Weights of a small transformer language model.
Training: a variant of Adam for these matrices, 474M tokens.
MLP neurons of a small language model. Each row is named by its layer, matrix (down: output weights) and neuron, and shows model dimensions 288-383. Each number is 500 + 40 x the weight over its row's rms, rounded and kept within 0 to 999. Numbers have three digits each.
A block is one neuron, or neurons of one layer that tend to fire together. After each block is what it responds to, as a language model described it from the Wikipedia text at the highest values.

L8.down449:421424498441492470488476514492553510501456494553544550519472493550489531442464521462470518490492562465491569523495472521526469447477463560470530494570611553533467509555435506488504409471516573492528454464480513517460508469486500497517559513477421539474511488434534507461444519467521504512
L8.down1378:445530490482463506481511496502485499446430481522519488536482479471434544459510523548464520486453552450486466465520471554451488454480465450487452493491522544516519513482549487503502437476516517490494431474431527515451565564516469526457571532493429592419574498449512534541505518569531528452
Description: Mid-name connector pieces. Hyphens, apostrophes and word-piece endings inside multi-word proper names, strongest for the hyphen in Arabic Al-/al- names (Al-Beshe, al-Sham), also Viana do Castelo, Mosquito's, Baia Mare.

L4.down343:471512436514510480530506469516482553543477466590489492454404525544488487506463452489454551511590554461511537488560562454549461489573527502586509495505510456510525456478443479490477520458532557451516463437470460525493509476529516512516486483531480510561485516431500510477478487531495498533
L4.down449:544561457501462494471478417520547534509503490456468535495450439517483522472543527570451482520501477540514501498540472474542525484467518478457476541460491486494509573497487505447556591450447563516470441573424504560488574454484562491530448496494521539520401533492520475533486513440523508461
L4.down457:578516475480497457487453464506525545496473476501505554559472442524500549516456498531507529488546495538464449483550529530484508503476541501565465465462492456494562503588461482450527547461517501509507429539459516552490605434534521455488484506549466567500452496468488484556479487491502474491
L4.down970:502548491495461530482520419530523508479509443518493532479510488538485520433520476496515513531536515480444476539529421533544497450516549494509467514446457488497491561504434524493541574460498575446423473530458508554513586448484496529504441499442487558456475500474550424570541472477537489477
Description: Words inside proper titles. Function words and first tokens early inside proper names and titles of films, songs, shows, or organizations, e.g. The (Amazing World), of (Colombia), At (World's End).

L12.down770:527531463498424610492500439581492517494450490510486504562572505576456514487528474504570501522524558532532488562505576496475519525530470515417522488542471605551461462545477435513503567468547573504489586491562522553501529508472465481478520548424487391478490494527442433523499482488500544495
L12.down777:530474431555565448494474456434529447544505543573437387498505528465451554551445497540514528551560497489498575500397512478513514453515426493466484501499584466516512526487482436428579496454534514487478441486495515442522479549541517518495514531505497491552541486412499527505497522569518519520
L12.down790:530440506484467567537521500551511485478471504564518509541501554517656513504495488501446518488556485455602512487513462460449515436473482458490530562492517500478489460488499503535488511463511454499491451434522556529499469484594519443503463442464543418484479532489505497593445401467533524498
L12.down854:496453482464508473500516424480484519535510585473488463507458532500500495511480520509540442552474506423506444507616575531508476506535497551512468399472499482508480445514491530416436522507512552602432529467455464508452562479518519470518509429515465542497573459443507491489550451505477466523
L12.down1087:511462433506448508501500529556455600544522542462449553471476512428515522424479451473479484492504438559508494549498535537450521554523460528415517524502456502439429471483577500453500531461543504475447508500492494493504454536525472528461484460503548527508484509536508479507492461467470464477
L12.down1269:497524434521393497552534484494474501539505570498542501460505563457531471521473456464492547473451559484495506471490483451540510472526456520549480469441570527457536550484494440528487561518473466475545482511589494573457525450568520510484519479508468574578452517483551502586522460485492498539
L12.down1404:499526469533501530511553499548505464507495542486485485547507549479585457482517497534497438492506506472538473476410591452485518475535440448560437524430540521473525504503477481539549551439519525465486505426523519484528520476539483527490519474573559471439518506525476440541547497476502531511
L12.down1482:467533485426462516515426466419553487521499470464470442507517528511465534512587574500475490495480485492546469567481454563535450500510507591510472498545490485527516473542500496565545545568516536578513481523444492507425473502547451472462535478516477550524558523462433504482558481537501503475
Description: Name syllable "al". Word pieces inside proper names, mostly "al"/"Al" (Arabic al- prefixes, Al-Dossari, Alavi, Alapaha), plus Sal, Val, in name lists.

L4.down10:472490490528528471493480529510479515478442500530543501413509546547541487515489481438576425433515538516503459424557510562498449521511555464514575485516519452483491491451481540455509534507446527486486531481461399526447523529465523536529465517505525451474508524470451483484553491437464518519
L4.down658:549452496457551494450564457475465519556434528511490503518537442450525493455504470486543485549500432436546460474519496538482506520539487543531471512416556510483586516517475443518513502454430542475474463551404544497516535520481450512469540604528521498513503493489500442493509486512473476564
L4.down1247:491524536534532502548519431477493451459516472490527559487564494474496494479533497604527426519499522551458553494589549438517490542498468550491488612390464596439528509508509534438518499505483546460520455543428494521529474430500478498533511528512507496521536487494502479447552470559495536565
L4.down1415:484528489504508419498477488437478483542483471488532479462544506490517519524499491518561496468494432508527490455509534525505536511516497520551567482458553541464542509573461536462578538488516491533464528542408492490463486520509462524497497537523448477503511492498459487495505521567551480519
Description: Infinitive marker "to". Infinitive "to" before a verb, after words like thought, had, able, allowed (thought to be, had to share); occasionally modals like may or can.

L4.down490:372496566516475629552415506454431534405539497448468501465475494507537491489576510544496457419500536538541480486517533452542514493451494492503512488464510515484569499536519572551503444556495508601470462510438520465501448525454519494498489468493479546502514464477440507445575482468457557492
L4.down1199:476470517467464542449495468460474510500487483418528487493559475470495489530564462541523484492445485547486533550572551509473476463542465538498550502450465498455524461501503412471567496442464474585503482522499519502558494515475489525454502497476521536439452447476493460476489497474392483492
L4.down1414:502535530455495639530591440476450511541476475490472505514487478553486485455523485568519451480494552561519509521520557506548531541505524506515461575397506474480508484444453577485442480523438495537507497536476536522507523493452507443453513535485506514498561461461454504410542444486468496459
L4.down1525:412548476565457548567488509495455484500568488485509506570492535452572492490508483502484426520530525500417503500516530505483511506513484512487490462426510483474522530477486532438562489450446585614452442539507533570544485535444525563477435469509467547457467453498512522495550504515559509498
Description: Prepositions taking a complement. Prepositions right after a noun or verb that selects them, introducing its object, like impact on, depth of, attack on, depends on.

L8.down141:485517510427516519506469510511560465461520562560454394433473497468486504480469474456436452473501486479562432479535464464470477447571535505450430486549569459507520561509422518477491448521575498498509479469455542482520535475534536571543537508469501586493478542565468495469581501533492478489
L8.down928:434508537558459555534444457556469527496440503563472507541436531504557483470514516533512441460490575416456486471545480516422491559456464458535503472456433531567569527518526493456528470499540498505458444459475508512541572467519499551508474494469498495522530499498502530430591528437549520515
Description: Phrase-opening prepositions. Prepositions that open a noun or gerund phrase, strongest for sentence-initial time words in narratives (After, Upon, Before), also mid-sentence for, in, on, of.

L12.down331:463452449600491465475547509521514434494478483543479463474565534511533455445508494516448445533433427554467517560603510553476433497451489526503516465493506560521486474482534481598619529429490610487450513521517503464473496564491456551408482477527554533503463470576492552488505514527495454516
L12.down345:464415527487455459501557455443498447468540494544541534515530497559547513514527522565510476529466479489499506376565483441479470519488512518533503472562523497479539452487462415527485558529566556500450632519409466510493437501493475524478546576572543512497522472488523392486460489490527520502
L12.down459:492455506486461506499440487534506484536524474515506471482571548385514525517520533462481483502556548522495598529455531435452475578507529452509474517466382503490550446449549471393526498523491488514477554553457431496465566496528430493511524536582467508476535501561456516477578493495508495599
L12.down948:470520454566435508499559482504486505544505523508522489466497517496462512439487502481382511507560480519470454540491406518564458526542530488435529485383494513492475502498524461459518495454477543513489529511532514450487423505419458531488487518570577508456405531510502461521495524515501573463
L12.down964:477518475530612486493586449591488551490431556511513571437531489471582569470532550561411522509486555468546463435493544458445373466410529465508496493537500572467518447510531578504564467472513545512524470496482494480465502550435474489540506535446483591456539495527542477500512527490569470511
L12.down989:446372456465513534505558518574485490523438445525490484450550456473532569525544576491466454495535519529536499495585488581476524507455566547575408456460510438531495498546507518461455557577452483493574442557460570515456522483502458471486515502430522462482470498544556508537508485587451438497
L12.down1005:451447587543539590433524462554486524494435442561500446557498464470515480523594556529564487518507496479497507513519541483508450473395483471536516456538523544536477437494490516507480518447492546453451519475439470463448443431487504564500462508501483499512441450483591510494506458558523466476
L12.down1528:503458534512540506442499534480555502472496515475492490462515493489604502466538516458548487479456532470472425488485491468514460450476564452536537493477456560502517443466512552498536501464474534476482413550562446499424490446495446516481425474542555532516443476524555509581495491461572513493
Description: Clause-ending commas. Commas, sometimes was or by, right after a long noun phrase or date closes a clause, before and, which or an appositive (e.g. "Tract Society, publishing arm").

L8.down194:527551508522472495486463551527478486537571499527504516429533588503476484500509495449489438490532423478538445512422462527563507486570454517482532509494545525484543500518444556469574517415501479546540440518506546524546483480465554466510464479524468487425512465604487466425515442535502442525
L8.down1498:472484533518442458552523521549522497496486422485514537480508415435501553562555545431465498526474452504493524514483454586508395462549481437445553442552424549542544485518496498547558463473467531528450463483479542518553521542468513532532461505512480569526465550578510461504580496499536461563
Description: Clause-continuation punctuation. Commas, colons, dashes and linking words like as or to that end a clause and lead into its continuation, e.g. "for example," or "conversely,".

L12.down56:481476471537541513533454500534443462541500506467559474501502552475453534441473523565526421525470534508490548537540488531544580464616548485442586485456421505487454452517480486458520596500506530499436517487526480533573526494498472497503525510462491570492521476544569487458477494460438468543
L12.down450:498464478443507511496416516428487500532484468479542466488498494531487493438504454478475419488487465552499531436531502483491501507531404453501539470486531514406522505543490442475508490487575550517454511536533519455478451393511476571432549532464474503510487510504501529496506495489524523451
L12.down568:481457478572519512477481451527452438532457511552508484437441530527549465597495490543461458534424541504544540507583524493498474518465509477480534483513506537516463471476461534513462484501519493518463489509569399541534466482518564409422533475503533556499513483467446529564506438489505557517
L12.down723:471472506478424562532520480507534464444532526435500541469455554431535546481459482549572457567432428461470550384458473592513481554525494566559530487473478509504520498506514339526549481507494489494467533504479479520443561497526518520532523491575489493476517558507419481443471520431546506552
L12.down846:435382511518462442542590459451500462461431470520526529468506526482504472463498499593491409508446439498452500449495485553517518578483456489552531504480494559516584473525548467519557498496538539484529503560431442515464468461515494524497527516558516512523529488453453514466528501503514474493
L12.down1171:543511505537554515518485505491501429441524504507494507524473525481560526499518418517434422476476537543516461455514505508509433578480487464430509466423540474569509492457469458470492512518496470489504518492496507519531506491543483495527522399511456485481511507524466550499512508543471509494
L12.down1380:431424473543445473500522496553477519523488503489464450515513553498459468450484497519531478506504577511515527442562480456526487584435544569459524517463478496451486453484548571600576487446465491432480549510471476452437475465512562485469578539419506458499520524449464548468489379515448444475
L12.down1442:477415514516412499503588449466471479483458518485524547535509533485529490486464476484502389497438507486467531476456439564541573526470475466537551521515453471440560490447506486475470512519503529488519538515526515484508529392560486527506498515518514525488494487523459569456528478493517486455
Description: Before a bare verb. Tokens directly before an upcoming bare verb: infinitive "to", modals, "not"/"also" after modals, and first pieces of verbs after "to" (communic-, escal-).